Part of a small language model's weights.
Training: 310M tokens, 13111 steps.
MLP neurons of a small language model. Each row is named by its layer, matrix (down: output weights) and neuron, and shows model dimensions 144-239. Each number is 128 + 24 x the weight over its row's rms, rounded and kept within 0 to 255. Numbers have three digits each.
A block is one neuron, or neurons of one layer that tend to fire together. After each block is what it responds to, as a language model described it from the Wikipedia text at the highest values.

L7.down112:156150132142110082110138108150158129139101158133155191154126138086102132140139116116101129137105130129126110117127105170133138135140121160121110141112139147104072092144133112129162167099111122105131137114115169146143096139137128134108094147126146122122173142138091153165133131136109129194
L7.down572:128120118128143158117130138150116127130115121113152128127120156140192147127119089134123137133131108147102151097082126117140102125135132116171101133107150169124175134116136138160143085129114177160117132150143117117101110144168159097112139103103093127115142176142130130180127167128116153104
L7.down714:090128088182160139123138132155109133124122130128091130118130143146135160091116105147181110113141154115127120138099138130146160154104121101146147089118171145123108116124154132127090116106106066171155104182126143108131138124110104129107123140125098131138123125106123125141121119142109153118
L7.down785:134099136127059148124112141123087146118136114116096142098134084143145122144109140109140140119108140114139119134110136165122122130126149149170133169075117153161154105140125124137124117090127162149130101145135109116154141127167165156121129130137160096094118122131093120157063117136104110116
World/National/State in names

L7.down361:124135129109139139161141136159148131107112108154141115115112103134152142131137115125113147117145143105126092103099110152103106132102098106122158130099116138128147112147151139116073138180111135127148135117118169124083155093123152092132152154114143117141158110099165080186113092122131157124
L7.down826:121114143121151130183168149111089138172104195127153138089146163158125138104080108124094129140151136143124155115110105120130107114111100121187160124129195131136136135126146125127101087161094137158154111167138079145102124127116094124137120145140110137136100154113143088108155153096110092115
L7.down1206:122112118133113130118140157181139141149149151142107134111146166143130103133117140138109112131133167153099128142102168161120096143083167117108121162127127183152118110085101101125164084142149147111121114126144055124092117133128175110147137126170116123167145146111095132135108166108120156148
L7.down1281:125094138150142094106110158113095123125125120141098075133109104120143131155132106146107155132147104095126142113128144127146089160074145135140148144125151144144152158129148134092147088181104147153158119165122125109132124144145086103120143148068113122146112152164147118170168119139129139123
Word-completing final pieces

L11.down801:115091138097188102101117135148140110138166148163118080110146040136121120124129135106124170146127103164117108123134087113112097143142115166106112159153157142116119173120090104109107138139106125119148140144125087091067145136113163134125095132124134124095136136103153135127157125163115082130
Quantity words

L16.down60:163167117081104134136155102181115155118138179127153134102162146101111119119158152099099122155138096118114153131129172119161126074144108120130128138093146088129100132142139142105113131120152116129148146130131131128160125109141109107137134099127128136156101147153149135135095130175130102124
L16.down121:118146130143100145103123126165144129142107127179124131124086167153151125116138150148092079134106128085137165096148157089127104103126176124126142095122114126140151155100164129123174119132111132132092161137142133124114155117121102146136144158156126131063088115114149111114125129142106070176
L16.down147:137156116155080168112114130129101119088059077114157154149126080133135122110170119150135144145098131165120152134151182154154154134144167119078105117125120130142124112137106136113124078125160120125140127158106118094116125142157141106144130131168143162075107121144129146138114120143120160161
L16.down170:119128182181117098168135116149131134147140130101140086116105121114113102144192165163121095104135159190131097157121097076134127131151125122138098121078094146170126120124096110137152088129156165113104132130102107129064106105106114131130119154123097103159153122126115117116076103085124137148
L16.down308:103113100117071129160105147133141136077088087140106148108123112129099088097111120144101148121155082116132100140127155180099153119116098090126155130119162133107146138141134124056164078127130108161133129108114145151114157151164135158141170095107157079136128145108119097157115162122144133154
L16.down372:148158099084152100147130111160149100185146120093153136125109122127087162113110095135110115102137116134135115119121183120084176117122129131120113158105065118091108077132110130117123132104097130089136095102184121136119167149101174151112127126103124108119128136094155142147131141098145088119
L16.down518:175133132157100098096143131087111110120144138137126158111125125128157144145190126098156064136130123116125188138170100144112124137161167136140123109112097119154133119142077083148114113113107096113131143074163158115126149163142181125145105173102126125073085150115133135157139155087133128112
L16.down556:147167170110125100128126113121141132131134158144119189144122068124142096136118163115108147123142088139130142136132126116139157169084122126169145081129096111109122136161101085136124117102135107116139116133138161069138081074090117121144106140095132109111110122108108172108161138075113175126
L16.down561:145128113144122100105109121163124130117142099119128134160128107122097155114094115154113145143083166117105131175146119127118111132142100110106110124115143136156133138156131170148138133143082109111134096120146123127084104141153137159134158108130138160119110149103128122150121172161151108100
L16.down569:104146134112169097096123150105136145129152139109110156145128153100102144118143144107116131087072144128150141142156147104097105190120127112164093092126154125103153136141153120101114108109146125134159106099147147137087122192095123110100145152083146109126117096103145135088139121144136118150
L16.down649:141125100101109089121162121164075127120124093123109108162167143116077128099121090129102114130134122120153110116165108141109124156129080111156152114107087138150098128168100177133110108175127160140123111114081100115137117134116106126168147104125136161120130138151137106130104117111150152110
L16.down910:154109162162113097093117143104134132119107129129157109148149159128120116100148165096155146145134143132122132142127117106135137152093128130131117156156144135118166161118144081110106124110091107165154122177120173128093115125167113133143149127112138124159136129103122135187082124161134080174
L16.down976:145149097109089139164167086110120145123134133152107132127139097165157134118143111093165163131095097131096122114118143114111118125110132183179140152078137096120119144128108154104121094137132100115125135086153112111090121124124117143135113125139134110129121150156101100093124144151127149120
L16.down1057:098136141151109148142110096129148094137122115170147089126055141104120170114123107124121171107126080120130119142121125121163126141167142073106097120143115126091144137184129132128126083117145150129130134154094143100120139122151145143124151148149127145114157134109102110149119101112127078125
L16.down1237:127146118138084142091159191126102118099133163128149155133135122125149174116133114168125122105125118155136125077152114141158112166134162144099123134130150132146132115119110138140126123071146147131113173133146113120170113112164135141128128101206120085126126136096102131136116118154128185111
L16.down1274:150127133110128102104107126139127160139154138100119176103137101140114123136106119179088120102129130141120116112103133124124115111119156123096108151129129143074087112165129158107130149125116116136141122166099149144120155113115169120130121096151125071118158125100131154135144159110123139137
Mid-sentence commas

L7.down231:106136138101123140121124132107116129131107128107129105162138118130139153148139112125131095098137118153164155139118147108150141145108117143116169183123126108115136106134118128142107091177115080133171130154165110128097108105110129104148116157112163148119117125123124117098185132101155134167
L7.down764:119176102125091101179126138107121134151131159111119138135108153174116148115135129052135132123120112123134150174144148115120113137128116121116095103124126168165094135127131120125117121139163136126135086116141135129117131144150118115108091152123163140087137116129134133134107134127142126096
L7.down946:133152147122113150134114158091133122098166118096126141150070162115111161118135136088157139147117158148126144139146141070114117074133149112125149095132118151153111159122110141147131103124140144118143134125110099163128152112107139094102169127128142107119138148140133152146156135150127158140
L7.down1170:133142091104128110140098164123086157138176144130149110090138164173122150116163142130155148134081099097123094171114101093132124150158072166169121148112140129081123092118125178146078120130164146139139089128122110111124145139125129180112153146142103158132130146149156152108110125078144138134
Clause-break punctuation

L11.down38:151136121173123139133090162152095100121132070078150132147141135142078136150042149140142105108132133133122128162178096139161142122110107152124121122120083133129138151138167133157107165106091118157142136121104129110096153146176083116108150070097130126101153096141136121087100135117193136135
Word-final subword completions

L16.down85:120140146147151145105128164135080146140150108126127112120108127180130136135157134148105185117121181128155101142134126121132114183165096076121132135121111093158143153138117106112111103090115154137106122105156134088113119140096159138118123128087072115134143131125138154096141142088165087160
L16.down168:142096092176134155157135155129134100113109127154166147120121105115120151113083099157133123169113132140124136101088129099112139107112152129148106129119114141110193107136134124098121147124114113138151109126116127105113095114130110097118144103129140150111095120095129114155082108098130143146
L16.down325:119119093140112150141080114124134166145109135128150114093110118130121138119155109121136078078121152069095153082110165176108145119103103121157101149132141163129131112180147156138116127166151144117146139124101159089152145150104152153127101111162100133109148098138101127178129135142113149128
L16.down413:107111100086095177100108114133111139154135110132134129103116122088128099082195142146146147143130120174114130091136124149101136115095107139123110162138139124113113143146152120130124151155132171152102188120125151047142129108111147130143104126144123117111135131101108124115132145108107121100
L16.down417:154095117131141175113074133111115103108102128122138098137139107087113126103118168111129129150140129104121128126096178153118174100130156086127099150119128126169111147108159130128091114123100158136106137128122093109125101115118124122141109110157154073139132157106123132104150118091109082102
L16.down623:108147148159162091100150097128134147153173120143092137143132131143129132112124160134168085132140152149115113121161107135117134144110105137128141139165172111109114166133154156162099130163166144158105111106122098104156097125148133100121114095094131138107137131148143117075093177140160125149
L16.down664:141134142138134193104130078109121155096122123126120085114138137155134079128122140109107138114106117118175166121135126095124123132097115078120129132166098122159129120116086092107140114144125121121131110131102121091088129135138118105136115147138055116127124126111139132132122112124116141107
L16.down737:177114143115133109125156147166117182103074143153161120166076098107113120169121106122137102091145153105146114126136184133154113151124137144117147125117127119171153134129127151144127137122167136114142128170142107119139125095129150106112142088116099129108167140127137148150151103133124125110
L16.down878:129125143152118147123119113104136147135142100115145065107132128130121143095102154085099109144151103160141143134116070195128122151126142177176136164096114115105171131134093161104129117157121133160128116155138104079146147128170102085147147139101148159135148135099066084138115156107122143140
L16.down905:122090103165134090107153136155149161115140136070143126114134118128092115134109118156131125129123145155155117142137101103137137100113150134145095144124100136156115145120131156134083108157133127128146141158120131131133095129106188183169114114133155134090138128115156113147125115163114089123
L16.down1185:123097107135106087139123103145177186143066106165163156097144102134145141150165141127123143113098147129093180153133141160075082154144131105123116133134138144122115144102135174129122107145119141089126123092122124117113081110120152178144138111136114138144114152124166147121137131152174125108
L16.down1194:140134139164104146156155161091129154101128127083132110088152172140142126113121129120176145152162118128084160166128127149101111058154109130120176127144104103152158121146091116159171135138128145116099151129105137108135141100118126126178116117150112183116149139097134177154105153130117109109
L16.down1247:125167153100163110123120116146160133155118094151153130101137162135128155114081166087116113111127160172136099109117116126109105141128206116083137136145120122123107160123155156122126137088136156125140134115148159129103169118112127117159120159142184130098155125104115091112126153146101143106
L16.down1279:095128129116126159146152088131121137128133119109166133156143121175126104116136113154110152089155104085073046092100110111120130132143164088140117115123123118145101155162096138156116112154146182136149131112122124164143158130121145151076136105157148117131129101159148153130147118163182142123
L16.down1280:144113116077111132138117116101152129098149177158166203099125123131144129115139125132151168085136160120168156130150083133096111117139099134177126132155126125164163130108128123087095116147154141143111176139160115128127127157152127158113132164179133133132161133122133156136167086140171160111
L16.down1341:140113088108123101158163076139122101099108185191137127139090120140124128076103117131154150167113114136163141116141146128135100104144138100111116104143127136109135115130137130090138152155130151138131163160110158132128121132144095119104165116159140181135076141126130113135168186120118184146
Word-initial L/H fragments

L11.down203:115136123149125089140133111106164123101135088118149117121144107141110103137130128108119144134122118109113144111123162126151085136100149098124160146115126123101154133139123155122144116148077162179150149122121077122099144137127108092163177131099092151094112160099183115144147149148159120103
Person role nouns

L16.down67:130119102142123100152112123109117129144153115154113128101128107164107129147083100142128134122150143160108143122085148077110137114152126191082150125131109166110159169140165157108127162085098142113173123143151143132132169129114144148105119155144106150110153132145182124140077153128146067103
L16.down156:110106109186094157126142169115164122129088134118153143112099115162197124121140110137131122143130102148119146158169129146141174170159171152094113150157100156122132114117145130108162166105162161118109145135148146158134124072195123119125127156115098149089114095115147142137128112136100111140
L16.down164:094136096122112130148158138103124100103120133123104139117160166119163118150135118130121134130159119082145166161114143119148140136127103157178103141120139140090172178165160133164114111140166131101093128112126130137137127105109110174143102150153120111120126124137151142136122116142153178146
L16.down194:109087124122114143117128130143149164135118130117178147111154138121165152126151101116173158143132150143104140152179135138151130151124148136151109138136178178157102150109120105124127124134138142108084101154101136159140156153158132140093115121120157109161157057095132125124125110146123117113
L16.down216:106166125116146112139116169139099095113103135108148114154166136140155134134126063133122155142127103141106109157175117099128124123075128153134089115034142141149138107101089111142090139155153119117155135142145130130118101092117120138147126150176176131151147114105120135113108138119114132128
L16.down242:072152135151131117197154130129167140125126102083121150115119122110076146131122099113112097159130107132077148119157125091106091115123123117094146132136141132084054157146136175080122162122156154102135150143157133167117103136171140160157132146115124139079146103111145096114122143097131148160
L16.down557:083093098112142126167118107140120103106159081093081111123092124101090084125099118121123153144112103102144124104122141143117097120152170130119184111120099131154153162131109152134110102106116159139113143169137116132133118123112095145146119162116094132113113147094147138124124130121137092118
L16.down606:174098119082125127121106136141150132104117143156103139147162095131114124135127129148081149115151139083139136114133144146112142143096141132127102124163152116153133146130110127164140161141118108066162164136133120093104112085145104149111155126098183117129082111143084113173107145146091097164
L16.down854:126114134078172119143132159092090151163111139147125137099122106098159142113148122133145124172196141139112101113135134133142117104069146155123139109161106152042182077112155150140146107156142072114105111115158109088133123107126138156086152113156133140111166096118107110136155095136117114136
L16.down870:077123087112163120138063054119105075120121146100086144090096147101103102128144128102110105090147145102116156161150144142128121132152160122128136087118160101156141119130088119121112132073106095080082118129121146097141118123118168095107155123131129166117102118143110119103146132121154143130
L16.down875:126125171133161111130117121104136121143104127144149100113116066098084115140162112138112161110108141160117112123140137133150125133092143099151159099126142138142129119122105108140130141126098133139107143145116076148108160145125132129080138124069120063140125128155125116099115173075141108102
L16.down880:127196106140098128132128137127081090135128092131087118121152119100135127169114099121151154159163128119115140078167126127119133120109125094169187127111132147088141138146125143127168115163123116148099199173116124148118131095097126097124128138109145164090147147105129113135143155158110147156
L16.down996:121054146113151117130122145097147122136152116141156101121123083111156108068102096120129162144149119155109148106119098139107150147159159121124138131134128120111153109091156131133123089146146073094104146066159143122105127071111097093127121138165138106132137113114126118130123105094168091103
L16.down1013:138127134127102121173129146090134128100133137100090145132145148122132126126129125100099114097166156099102134136131164165135130142123110124103132097104169094114130148163138081176087134146163073121154153142134143133119095088088142119082135132113107117117133143113069087141119117159164126133
L16.down1023:100124121121129146095138138125151135115100117132151112087110133142111154118117128134153103095139112115161119100194123144140115113120128095090117126076181139135152158125161180117128147115150139119100124086148092130139123127112131095141096116121166118132091121129099133167142143157103138100
L16.down1296:139131202148126117159148116140159162213137107163137140089124112110140119101083156125162162112124106163119092126137154104148150143123127185149131110148146112131139149135165113101102131099133197137125174116127148172101139100158096149128140166123118100131144169155117120121123163116115102110
Job titles and roles

L16.down109:131082149101147131113124165108136116126110187114105128116148105213137120110155104097124167107098153099168123120134141130142119104120160165176154134114150200115150182151147115127159131173138121141170098123155129151120135074084079146148084129145169140157145108120163138117159134175134194111
L16.down111:154108108122098081114142128145110105147146123093091117143143119132153175148102111123166155138081127101129133115105088122145088108166166136095171123095134133120146156121161160125132151114138142194104165147122114128144131161089155110116127109139147130099126122168133138131140140102130132116
L16.down207:138114157111102106151129119106106120153149131114143138143120113086137116125133074120184154174145124129099141151138103115143117070127139135095148106113124088110129123150155110155120143100130142144128178149127163136125131123160125125127193143081158134099105088150140115159111122137102105168
L16.down468:157129091133130138103102110118155141134141167125146154117131140124119108107085118147146155146133125156137164121154124105089134105121150134111166128104113124137139157135140099136169061096142131178134131161082132170149126142170160134150117142139118121107152139140168165117128180162134102132
L16.down512:152074091129095135202123155094094119123135104125122135152119127136123126088088115123134123129130125116141074156130100125133109088153143104124125102137114157145147136131167099127096129129142111158174084116172106121111118121179104113097103108126134148101074102153136122121117100101144104133
L16.down577:101130129145141177109139132137171136108052121126158182093106134136133137094110164143139106156132102100095154151089152110125112132104179163141101103128110128094146108153137111096123141146122155118087115116134136119092125110123132149134125076137147151105154168154121139147108110135154120143
L16.down630:124139099137124163134148181138136191127112143143161154115154090132114122140128146178175130121139187096102141152119137075118139126153149127142147077116125105136135113102150134143132126149090160174133102157136126158117130163132110100137132077141110129154147124116157105105129126108088112108
L16.down644:165110139110155119122119133126171128120125118130093166175119148180127121190148127086125124147157135128140130116163159118123128158126133076098132148149179146145127143111175130161144144127138145097205103147108171122115137133129101131155072121136160153115105122148162127134147117136123122114
L16.down714:165138089142137114113173109110112108138165130107110106132090102097112121074093101154173144129081138136121123179131108115128124157138114136143157113123109084122131130131119136156193127094129110161145095096176146126142118190156102123137134170069163143124118115133108122125145133149145116118
L16.down788:131160124122102148145093147144127157166117133146148132130092107127154125123117107152169130130149110122139091126129110115116200129144128174118157123086134166131135104085166158151180139142173133148157106124155166092163118110126138125138100150110105113106131113169156097115119147156137139114
L16.down885:113133068109166110108164127134123125163094106137112119119124107143144111133139119152084092096124059109156141139160137142119162113126156134140072115113106111183108159139124161107149137153136140118119138114125138127154114150085091101174113130121146141109107163118143099112128126144149113132
L16.down984:121109072128128152159090148139150131134113078097097105142097136148142144124147120077167186136187110114125125132193129103152104184117144147124109121147127148109163137126082117143133119087089130163094153133106108119142150118138150100130161070113129106137110147136125146127169150146143175139
L16.down1098:133096156127148101126138151122141135133159159111080172128100094140125142123137141195110090108112118165138114097120118126118122137142145160122148092107125108136116176161114102146114148101096106115137163116159123124115135105072122118129105123147118141076101151138158107091108136123113128126
L16.down1164:115142136149175079103157148114114137139153102214135144148138115115131099097159093097147124162136060115110161146118115130128136115120154127140136122120093111120125143139145130161131129140121091090121187159105114144135115116109126087146110130142111128104160113125105126125115108121122140138
L16.down1195:120151155131125124174133165152150138144107114100124161110117106128124156066082130141120132135178150139139148146113107115142112155140121131179166109093142127112143132147143146148106114157118127137125146122144151105164149146095148118179108121098125136126114121100127147134078153101142168138
L16.down1317:129128097132111095127153108148095096107120158164124143117115146123139122137093110108172119121126151119105165144135099131146121150151145159113123116135173123145098118126109155122132118119159133149131142148147090163118114102130099126086107153123130106132128148107131131122133138121159166089
Period and era names

L16.down22:156133138129134103139101149121118120163107162115159108088133110185128124120133092172157158128142125111149151170159129124073105095121127169153109138134134161147192128141139125149084094157128160125136141160135125087164107133110140096104078138120185140142117146135125119181115105079166123132
L16.down35:207120102152160130132121093125123119095118153182096116137125081148139133141186139114136112149131144105136102087095141194130107137125100167104059134098123160151090095127114156056117095142118111132133143078081114144097160104155138127112133131099142132142142124125147124174162144123116105157
L16.down90:126137081187144118145140094076152119164107149166150097151104102133122116090101123116115127134083135129091140127139171110133112138137106100113120166085126124113173101162143180114119108162103102101140123153084128089106103145132125129154157151111162151142135143137166126133129172114162158130
L16.down200:124119155146147127158134088087110121133131127118133130161159126111156125128142109142095116124111103095122140127117096180108097129146119135096070100153125134146129150069124118133116137120089097088182131131150117058147117149146123166108136098097168169100139123091150174161146099118115132123
L16.down378:149135131130111124116129123144127096140147127149146153103105102105118155107128114124151146127137097122120156130117140185127121144149141092100137150150189169147155112126112177129124111146092139137136167118096129158110088128148123119124132152122127142117092140156154147131130143156109144118
L16.down514:120157107099121125148147133086129129122106116154145125096113137123092147127170151094134102104130131138105124100118111158101123103122117170101126164156102150154137098159131139135128150159124125134160123102158141107131153132097059127136100118124124145140155154123145100110099113165153134138
L16.down656:109149138114129123092156123131169138116164063145145120145150100112115143134120156126135111133135138116154140133129072121139177143160098128120150135121135083103157148131090170181167152118146134141106075113147118117120153128119135099130129117102133148121114138146130132140120122129129081127
L16.down735:112110141164115121122122144149137118120118143153102143093132127136161135083098161122163120148103126103128151150130130156140131113102160108126138152099171130126153109119127210095121120124124133177103134078093137159125146125160117140117111115083121129107104110095145132121174118161110147141
L16.down739:124079122140126136074106090104101113163118112101100144151135100141165092151131097103123139123113144123166139135141145107104128124155102129077108106088130099123121133089120146141115109108138117125098135114145127129135116135120120112089149115133093125128127110076144087159138140162126123131
L16.down952:141143109138146125114135104123150132161119136204180129114139114119118104176112076141133124094106100165153126186143155103099093097114139142115115124135106104151127143119112155101111109133125112124119148111171154084113112107163136104096125115194162089118167103141127128089104106144124118119
L16.down994:139110153139121117127138145136137138110169095147140145139121135113146142106135151121111100147136107153090093138147092145098160173125137102157170120148104135157141130151124094132097141120079122144134125138107123131115131102128178135118118109120102163135120131118110127160121121152135117135
L16.down1067:100122142138122117069155090145139144137088155132141143128100122163151137101128101153135140134109090126097131127127122203105109159102139107116119110109186154119123127135152150102136135139137118124136130167153144167142106148135159102109130130069125089142113194126117152126108126144099124153
L16.down1095:144133119142136097182127156145146098146124121142105101110076124159127162125194171109142120165129143141104092129081118168153123133119141147131081117141118144147140180095156130163100125122113143139134139169117150107129141142112185130149158110107128128120110155097126134103141118147157133109
L16.down1217:117121167146115124141176097116111137146114142154160144160156118133122135150133109145126133157146133108144133138099128142138121156139146105109156107123162089118126164136102114151110110125086126127168128106121121124111151116135117132139140158147123139107103110105173132082128094146163137162
L16.down1273:135157106129123150117099141111128153126118176149141098142135132133159132114173134144093135165146113101109111120169106098144145175120149138124136121132092138131122125113130121130138144094090134130140092101121128124135103098123119156154096130126152155068097116101142131158139137098133114118
L16.down1324:154141095158163170137144144100138132143131129123123085081116130159156125114158138176139135125132125132151111147137123144103153123145133121156102135141081120132104115127117119104136138124141103142106129148157129142135123110073058147144114139138133179097138154131084135130094145141122069142
Pre-noun modifiers

L11.down299:089129086122101160167134097114111122134143108111130108151149141131147126162167098153123138136117135132124154175096170131149137150102118133103155109098129111141137108134133132118110161178132129113147125075129135123104162095089122111116159134149179134132114152125172085092123137130167133107
Transitive verb completion

L16.down56:147135159121152100129100104111156130135158132156168068081093131151152121119130134066119133157095092109154113114146148134108114128133070107147114121086136144103152138144132118139095148141153115125110134127176161113129128119118095157107127137132114158154086171132102125120112164148108127139
L16.down125:164143103111120118149129145158102140124123131124135123139086135131127121116171141140120118132106110152155046115117124184122151119104152111140170095152106113139130119144129172170070153143129134107125131152138117153098103080123142116151164101128149132113170141153150137098093098147135141142
L16.down261:122116183127146120131078127113124148150063111121168162162119131152127112088179170121126134138161131128157100133165118113138139149130178131122127120129143149128105086119173167107162137140134115122123145122144101110121134107100121115142101146127146131113143184106155133129130146118113143116
L16.down364:159129126140116143144142124153121110117158140136109175116111095091108131125132123057146134097122157136116159149109131118130122071148122156097091139111156085123162093122128119102118082158148136156089167149129117105111136174120115091135091087140133142130147107139150160103127094081134100142
L16.down392:110069149143170138132151149125121111145092094127139152171111103146133132117082148116107167109134115163090120130170166150151148145132166136157133178022104127102140122137150152094121099108100090125136118102110137133110165112145088126132164110120164144127133144147142125104144134096128111149
L16.down445:111099148149176095129157117109110109136122151148104115132131152141145117115133113126127092153146105182138086120108122128143128156152086134159121169154121110123135156139156125091132127119164169121143084128118134151140126168146088154123112129143141090151173144141142110092125140159098118096
L16.down490:155146121138130122109171130144149151153132156161109133124107135112128126104111125157137164119153085131111085161093142143158104135105122156104160118082132107108091142143150136080125115131131175176125101123140106111121142123123110127140112130144120119123130155079172117083159144177117162151
L16.down528:160138146078144131143089128175073115115127119131116149129113147073114157138058123150123120137138165121078141134115094125143102167110135112154145112128146171104124150159146164134115123105149144122120150126080136123143140107126125125177145110099131154157158116140132128130129130152142086107
L16.down713:112106109124110123157144144186174116130104124148096121112163132094105102107156140097086120163125137110123106119151127113097123126158125145083092138153107127137123132136138129154092105099099161166130088116133076132113128132078144122146103134143080133078107124108092111112121153155165111141
L16.down895:141133132099166124108108074123157175100106138101148085130080173153133144104171168119149120085129161141118104200117142110137117122129146134115105119140160067165115108127123164135118108149152149110132140109142139151120074132136116139173169081130111148120122126124121121142152137176090161117
L16.down1027:147150137133157161114107156135138078118121116143133127126118098132138146095208168097111142126122131094117139100121119114105164135131150174138079094146121090108143132096155118135142139130154141140139121119125100157116130129140133129146129134126145092158116144122142123082161095104120120141
L16.down1120:116138140120125098163152136152131144116108125149130145139120083115124120104097148097146150069131108132088116142114134154093136135111142137139173139114157134167137155086093152151131149139099106115129081111098135142136130134124118180171077102137114153134115121140108154102162113136109170130
L16.down1183:165123129139117135122090111122114137088136127140128153161104104123116125141176157095120138127159144196179158129178118112114099116152142205132170119150121078155083130083112142157150153123143140134124120144096126117154156158101144160141111115163139176123130081114138111112146149122138098120
L16.down1227:123092142072093089123112145118116147163156100113166094127164128151151101137122152129137155103108132142119103165132141104120128162146120123186116096147111185127083134132102113127101098113135141107154098086130102126123135144130146126115123139116114147105145118113116126156127139113141158133
L16.down1240:137138104118064141157161119112150139140119144106136139137144109096163141129186162149094084095113119130143135127134157171144120170175138150121097125147149174086134100115118125121179112131109153150154164121113149148097133107136092123085112107142164131153141104132139109138115103081127144168
L16.down1268:123183121156171136084151126156150124152146153171153184146084129170126127072128099086097125149153115131130113181138132134112119136136122093115120184134123138134111111133125119166118119132149123136104151173147141068125098154112107133122113154124117111103145132139128069135158159126086169132
Main action verbs

L11.down217:126121124111092097134097133106164108119132112112147133117141090156146207157143105139134160119149092146079134149190128145111106127099121124106179075120149117115150159110139117167115156123114121156144149108148142128103123130125143137126113135123148156086120111161145127136140170101135082179
Clause-continuing commas

L7.down64:114100113109150140126125154130101115140128157125147105138168053146153141116127129109107140149132109121146125116141108158108077136181136143097145172182119130099154168118160151113105132141151122140108169158083123092111114142087125119095096142136119164132134113090114099106155094164127131101
L7.down78:130132104139145119118133101103126080095135124099102154117071119083115119152089116108129140140120161146136179184156129145139125135167152117131152163150184126140110154064124130128137131130098116142166155126086075148212166164115182137111171125159132133086149162144141123121154133123111148095
L7.down1057:141091099144124099098106108113149097077111132097136129115109103165132149128121156143118128109145107137134149132130116130089124129133151142134106150162152155117157169089078138098182135151118130131164147109094127126091155177137168136138113179154152117171128160085103111139125141153119145130
L7.down1117:154148123157134122130111120089101126155116080114127152111158113108156147107148107127111100134111151143099119141122118099105119123131112156143109167200123112138132144089153112142105170121102167084119151141142139149131124085125125123158083145126118128138130140115168109070139114160152153181
Numbers and count words

L7.down34:161131117143075101139173092125121140139172150093125136150139147134113133143148111109140130143134113094122126126124155110135092108143105152125128107130129127112132135150149164171107106155117100105148049146140138133095142135145161104120135120127099139113118142097084095087108192170131137161
L7.down362:141117137147125132094149177095114194147102154111134147123151130161138129110109092102127140131115132085104151100106136159099106115157112158156103122104110118150128128095092165135141110132152141139150090099127162119126142084129105157101123119133088141169129155106132139179143095106155088127
L7.down840:078137095125110156112155085174150121144117118132123153099156129150161119125134111136123116154131126122149163144092126159137120113144133125111098091111073094152160133142143142119138126112105102133119141109155135119108132189164135089132114115099117126159107121098108160120126129112154097160
L7.down1312:123098131104140127202121107167124153149124127124118137117166130155144217087092135151109163128114117125147143132150101104142125105138170132123109148117110119095152172138128154118130097116164145087135090107151157091128132114122099107111094173138134150128182105120125104108148116168118144162
Come/comes word completions